{
  "n_layer": 13,
  "d_model": 256,
  "n_head": 2,
  "n_kv_head": 1,
  "head_dim": 128,
  "d_mlp": 320,
  "vocab_size": 2048,
  "activation": "swiglu",
  "norm": "layernorm",
  "norm_place": "pre",
  "norm_eps": 1e-06,
  "positions": "rope",
  "rope_base": 10000.0,
  "rope_fraction": 1.0,
  "qk_norm": false,
  "attn_scale": 0.0884,
  "bias": "none",
  "tie_embeddings": false,
  "parallel_block": true,
  "extras": ["capped logits"],
  "init": "normal",
  "init_std_qkv": 0.0277,
  "init_std_o": 0.0277,
  "init_std_up": 0.0277,
  "init_std_down": 0.0,
  "optimizer": "muon_variant",
  "lr": 0.00598,
  "lr_mult_o": 1.64,
  "lr_mult_down": 3.0,
  "beta1": 0.9,
  "lr_head": 0.00515,
  "warmup_steps": 200,
  "schedule": "wsd",
  "decay_fraction": 0.586,
  "decay_shape": "pow",
  "final_lr_fraction": 0.0,
  "batch_tokens": 32768,
  "seq_len": 256,
  "doc_mask": true,
  "train_tokens": 287800000,
  "steps": 8783,
  "dataset": "wikipedia_en"
}
MLP neurons of a small language model. Each row is named by its layer, matrix (down: output weights) and neuron, and shows model dimensions 16-207. Each number is 500 + 25 x the weight over its row's rms, rounded and kept within 0 to 999. Numbers have three digits each. A neuron's up and down rows have the sign that makes its largest values positive.
After each neuron's rows, "fires before" lists the tokens most often just after its 100 highest values on Wikipedia text that the model never trained on.

L8.down166:480488450496522495491511506485523463492514495463515472503484505530504525483517505509491492520482529523526529522497519516538561459555493484506481525488501501510553486522465512522490501518499526521470530482500502495448480554509500490502553540481533527508493493505497504520491489474517447489507448542474480471529476502488532470529527528487494520501486463493453492467505466542500542486501504485474510524502492526499575503518509503493502487469479531534499489452473537483491492488485478526532491509498494476508479492506462480540531477492515517487475499495466443483536572524485486467
fires before: " the", "ed", "ect", " them", " th", "ing"

L9.down71:473536483493534524498520509471490516508537480494500512495470536504519472505521467491514491521486464477489493470451487489488480478445555501506482477550456484492473522508504490478492505499502492489498517560473479490514507490511490534543477462486510504525510521545490471486482487465510446518523527512501460487518523520559516516564495480490499466458477471452510467492530529472479510522522505483546476515489452517509504484498530494545513526498517495503511501513498547509494498495531482485499525482521544482483447507482502509501453520544540507501464481473510508480475492516496469482
fires before: " ", " the"

L9.down56:527516532537486469525513494527538563506526502509490487540519525446472469491505511511480503512517483472514488463501485508523494504482508468492486506507509497498527444484498510487510458486499500480534530477506504501575520492454489448456517500488478498477508502523478501493527483521504458522492513507531464526477501512484489476521497454481473479497520464523528493502488489529495488578502532509503480544491472501486500563467460518463462475526463518478490510507508493551496472497496473505472535503518521427470444512490515491515524506493500511470512518494492499505522517498508554492
fires before: " ", "et", "P"

L2.down232:478494526489479563462510499513503499490482477519502533489494512507519526515500470445497528563482491523491495464474507484460525487498489499494517468487482500479485475488515479506467524494524506459496472495482552538513451472515534532533503529510530478488473493510482486463499487471514505504526506483487509496517473486534490518503464467485517495492481528508503461572487496509508517523453480498500481513487540493523497520510483508577539476550476477480520517455486503533521470531480457512513502550513509516485474504477515517490444454523532506518508493490547456521492512514478448517
fires before: "-", "|", "In", "===", "The", "A"

L8.down107:513526457518483474476489483502478491473512513525533530512542535501481472492485498509498514524499469562575498448511545470480478487498510521512531540508477521473500532464525536501495488503498514494482536496472523501527530519511498486494509495533514517490505502482500491481527491469457474493462471523503507483492420532485495496484530500487548525484498502485469481529532488539487442531491500485469507466536469537536504546538498531487451486540494505509533475502504480468481503475504518491496481474484485518457470455531467519481536509526500491491533522466492521476514470465519468457
fires before: " ", " the", "ing", " number", " an"

L9.down40:495512489520519502420493515491500490503530496496515517521442508466475482514475518531497448529532502539534484492500509514487524469494494500531540512498505531500495514502495534520495521485467538493526520496510465459492489525548531469495516482487549484537506469522483494508530514458484473507497498519494498471492452522542486499482499495544495495504478499489490493491485487524477474517504478504493504517545520569534463529471472543467500486482509533433486490509508467508489459516488496504476471496454485509511507513491471530471540459513463474526518522510466510464515510475457460468
fires before: " that", " the", " a", " as", "ing"

L8.down81:499498535516491502489479491508498481478489515516518492516454526526518529499480518523503493498543462539498493468454460538533493476467497470475483496488496504514482455504504506562473514489478531526554503490486509519473485457441476532494514472492457535484468549474463510466499479499458512492508462520501482488487502468557470494516510487486524519521489534526487520499460480529538496495482530531519474527487492515521497505506497480486549461465490494527514506471489501462485499565481488499529495507502509520491542497524484440508481496457475502478537505485536468535488484469456508536
fires before: " ", " |", " p", " −"

L2.down109:541479510487505483496502547454489537500505487504486497493514510539533511508481497485451509504511499523485467494489522479485517528477462533492504518540440464480470480492496534472471465493503526508494477489526497537499512498498486488469538476463508474512556513488468481487522492452526467466521511471508526517512516482522456503481449532481548492505520483543488483506471462485489483502512535485496534431497501533482471500470502508477544506511452505522509517556497523456512514478520520476518520542537510521530512477503499512503527473534484504520499516522496479503536521485472470469
fires before: "-", " |", ";", "."

L2.down311:481516479556479553517513505493515480523472488475478460507522492503510535487515538550487523501479506567475488477464496496511502511480499481546507495527490480485497513503509526442534482542494515490482472522495546478456497513490534534512468525477514505502512487497513488493500507528485541446500471531534492492498465520461531522469496498443500513508460466475534522501490521525501473526493517477511542467547475514473521495497463508511517530506515481486494511543502501485499482519481510452513461461491494491515528489567496500497508483508469466449537486479485474446508528443514541476
fires before: " ", ",", "t"

L9.down16:491508509524481521517472512474486494507517533474514480469457541501532545533507549512491513489473507469509513469485487516506484506476489486584488510476465505484487483515476502514493504508519546515489461502504495526488487520539497518498531492541494455525484453488502508450534523476531486552493454519484511458469512480539504522494501536515510519530515514479447507494512495525477455499509480516482515558569483518502471477494486513521530432508484592480527497478467501504505504519536545473502491508486482464485494528501497483484512516525522487529497510506527522475475495468495488471
fires before: "es", "ing", "ed", "ial"

L2.down302:482484504493478510487521537469506525495508476514437473512465506498524485511503497507509502465496532496518509482486463474519511536489491505517538509484461499483531461481515467506430503497519523511491489481514461514455543463495457496493544484472488504505502506550531479550510454468462476508500510485483514457582470502511485473496481518503515535505510465487461523482489503549522521509476525536521513489522480491486500510455516470508509541510494485497513480500487465471474503462487531526488522474492488525504504504466482485512545485498527509495488534568533479495525504520533460548
fires before: ",", ".", ".\n\n", " |", "–"

L2.down23:521504528533522542482503508457514570554441492469487489489472501519508492475476513479496502514474457459492484468544493491520466523465491541517472510506493502485512472527472474520460519466497506506533509509477504489495507527481526460486498503445446479489527493492512503540475496502522484503529488483477514523477495498516496485531511466501481514529534488471504515505504495511515507489486490486497492477499476489517500489485475467546522530506494536522551502529480475473542535525522466498482484567447500480471514462504518487509499529482477505483498450525532517514494521514494532482
fires before: "in", "ins", "al", "ant", "por", "et"

L9.down228:431521511524513538473440523534498498552475476489487457536497519470544493498489513559522521525491475503492511518503493466499481503490496518535526497487479491460496511528531517442501513483503504462483509489495475514483491489457493476488501480489501499473488458534517542545506502496506540489500538480473523499466505490517501497536504474469485439492508514519497456509499524484500511539479501499532494500502518529528508536513540529484488508537473480517436488485490501501475497488464490517507499507480506502499524531507480529496493522516527488487531492477536479508449460497477503484
fires before: " "

L5.down253:484531518511526475487484488496533508492499541485516498464439524521547526515467501470464522497496478465479455483507558497505530491519478484475532488516529524505474552489497495476525470457545482488535499476494528517483529477464479503460480516489498522515468529545488523491514490506494514509491496494482476523463491522502518519517504519494514460485529488489478501483492497519489476544464490475532488416508498481499483536507503505566517546501473529463475496501500491536483477474516506512536498507501474491483490476518459476514476468474485488520492521470537511476505526525486534516
fires before: "==", "ce", "ut", "===", "ak", "iet"

L9.down19:511519502535487517484488500518528493529510475498492511533480516485493518472474526510474491514500474538477500499516524491474494514476497528514488502487466511460506472490522524517537523506528515517493460492513484562458492469521508489551581501474493541474521509460521489515556497465506490495507511518538438506504486485480472486517530502531510517525465507487475540531480484501473490500466487479453472502492512464505478451445462494512544480507492466487505463445470555502527491506464514511502486491476536482517512510494497477508466483545536488495513512500456477490463493477487492478
fires before: " He", " She", " In", " The", " His", " After"

L7.down44:499469485490471463488477514463524523520519477515513523513492519466540519563477452532502537505493459525551464494475485490507536466508495550501530477483524505504537498519484530496513458506514470505498477512475540523492541493477497485523538494516501462525519467479496490495485445480517490505465503485498503514509509527520490467499509492488482521498505484464530525492456507519504514531506494483441546539501528457507502453489495526504519533527474482518487446468513492517492513510515499505488510515493522478509477502517501476505465491518529490513484537467513500479446508513493476506
fires before: " The", " It", " He", " In", " On"

L2.down22:488503475440503507496538515521461488531498506517484524509488535508506496523482519546481443518500461511531540526452499492496505513520471519477506496539503536448500521505521494494506532491511501500504467533497458509523487481477536502523469485460493498468530522506479492453474499497487505489530495470496508523539451494495552502492524502506549529465466482532472499538457516484510453534504481476494443447483500494489525508530515472513485493474506494480498502492519484527495468531481503467514513496478476513507502519530465494508488504533476517472486518491501516493461445478525481533
fires before: " ", ","

L9.down153:478480503521475541476481506527492515516473502506513479450505472538477489452501471471492497498465531483479504553469548478499491495493476492505547488516510537570479505492533504467516534477522525486466507488539494523468528529524517563479495535519503563504462511526535504528512503472478464514471524516513467499494481536482481522490457523473482523475484486452519474513499526521487543507447487512503495499545509525524458475529485457477524508495493495520517523495503510497509528534476501474525495501494455506470521514498461526503472494474540462494518487491538497526488470476476473456
fires before: "The", "==", "In", "A", "==="

L7.down231:480502507489484526505481492497526538472493499485517449487499525534521512536511511469526531473487527521507488513474519448490535476477486504534489493530475454506496444537491508485480509542509499474489510487503470499534495512507503474471455517488510484457521500511474510469480476504556459506486523511494507501531513512518432503482466498541531496520504504456455500545513506450474506532534477534494508490526499497519487512524520467508543476510490486535526491503480518496471494511496509510476497513473508495546515475533587455539484512522491456523494504514500450545485452525507490462
fires before: "-", " |", " ", "b"

L7.down295:514505478502490500503480478502493488511529488472465491501503489517469515533490493506455491433531523460502521512506528495485475504475481515493505470519485484491481498438495511539488484520466503484490452480499487499459501479494523511530520468474504483488483457498470516495484504506481517554513499485463505522467506475477524563538520485510495491472511490494513503506556483526507489496480472503512545542550488529558531438444484492536553484489501520504498496473450505509491448478508487524493557537513448518469529515538537533485503566486487547517535505496500520498480500488476479531
fires before: " |", ")", ":", "es", " A", " ("

L8.down69:508482543491505518498514477521439493510488479502491514481477495538514501545514479483480524482477457486490509493479529472513528497485467508478452524486509489492526490488515510534499476547530487469527514506493461495456501518460466509527431509499501512528518499517490479476470526511443534485509511515459449450543491499545497497510584458495560484503506477471471476546474512447485496480512534469514525497456490521501521511505440509510450507503529513492530516504514504495481486501511512508481505493544492475498454499533518516513483521520470534514501547453484514494477529476492484521
fires before: " ", " the", " his", "ed"

L8.down71:465478507519530512502530481505507420468500492481517539495475497516535465496509522504465504532533476519511454502533556490520527488493492462475496462532483512439544537454521535504543507501559498525488489526490471457482506478456502514454468495490511540503471449506471470485513490469451513442505461520512517516518498460503483501546530446505515467494504476505516470484451530494503483509510534519494499522495487506496472528521495497518483487506464488494480491489509488507476487506515516483491513498535473489443508533508495494505504503522519470472535535496455496503476503485510482531
fires before: " "

L6.down22:504457508536524527517500505505523504493465528491487457498498493514521508501513507533545502471520504496495506492467485505494517487506529507535509560491507493470524495491527528500525523504502486489505478516479467533515505540466485481529525488476495471466481484506540527484514487509488521394526498515512549558489449521475504454541500483497518497478527498519506475500504473492475477559517485492463478484494473490455432480532504504504457502497487473538469461504536507468491548498493522487508505538503515470494461517560506518525515496479505488489535501494518432507499529519511538508
fires before: ",", "a", "y"

L5.down279:531478498481497482531506482474530513511515517554471488477496518509469474546539500487497479496451490486509540469554526520507498485528510497522464489467531508419495524486527469471471520464504496501483470529514506480462475522507499480499500508472533510498515499498508508485523479481499517477531513477525501444505463499520482473479486477454515510510509481530460530487481475509540549475508523519507519481465452492438468526483494485516495485528492467482504505488518491464514464490495501470532560507539548528493498488512499472565496483502524476465477506472536548516509522514532488431
fires before: " |", ".", " m", "0"

L8.down215:517485456512525447478516487520525482526465511474532482502505483497489527504513508517486497530511477511502483490551534516433517467540480506499441491514477503497518516505539502517501515494524496536498432507490501481493534497513510535560576516486516517523500491513479496508507534507485542484506507512498494515498484511526469533483520502507483476479456501502511575540491479443475502539484512495516488494505481489514519455498465474489471485522513492537527450483500494533491478516517482500467500474454508511510502504520458482470474518525510480505523490525446508497490454495537478507
fires before: " He", " In", " The", "\n\n", " She"

L9.down297:467522504529519507478567489539478486492495493475524468533483488510506517478470503473473564527537480495474492505428466508500498548450525501514463484476487470512471514522524497473516487495526505512471536454477499507521468481494480502517494523554511521493509503532515496467502497496509527529472493499498517545539518535520536485542538507508511484516461471495493482452470465480483501556457559501519490501473533495517524511485496489538489524508471555500497469521494513469542471533503474490481542499542498521505464492505525471480504524480516509491529488526511508529478507455541475498
fires before: " ", ")", " of"

L7.down238:463502480490519521512497505528489477532481516516462514480515485475504499481500471563470528485511497488539507546468493484530521503527520490480509445446466504512503482492505523562474509559493517508493509523483503470505520520503467507510469520496487503486482528461539514483506511459523462516486538484480503463522474491454490484529525482543512499491462506464477498549558494488441515521546504533503525523471489497538469445475485516509495500468493499505523550491497534514462514521473499488444514513465490490506509537474496503477484507458530475512471493498513494540512497456484485492
fires before: ")", " |", " E", " D", " K", "ists"

L7.down75:506468452503475511492472526425551511501523518549483519501455471477509509479471442505552492504515493427496492504560524505563505500521496508518531473488470502499497487493510483501531516522486519499543512451454518482500513514483459537496485465511500524511508498539483527471548535488482453483506495537481495507454488504513531488541493470502504506506464517483559530494484450495499482494543500449535513502516475512541468506480529506469461481517561493496539505503490513498507516497449480478518502535518519518539493545510506518519480488471519500543480484474529512493487511484483497474
fires before: " |", ")", " –"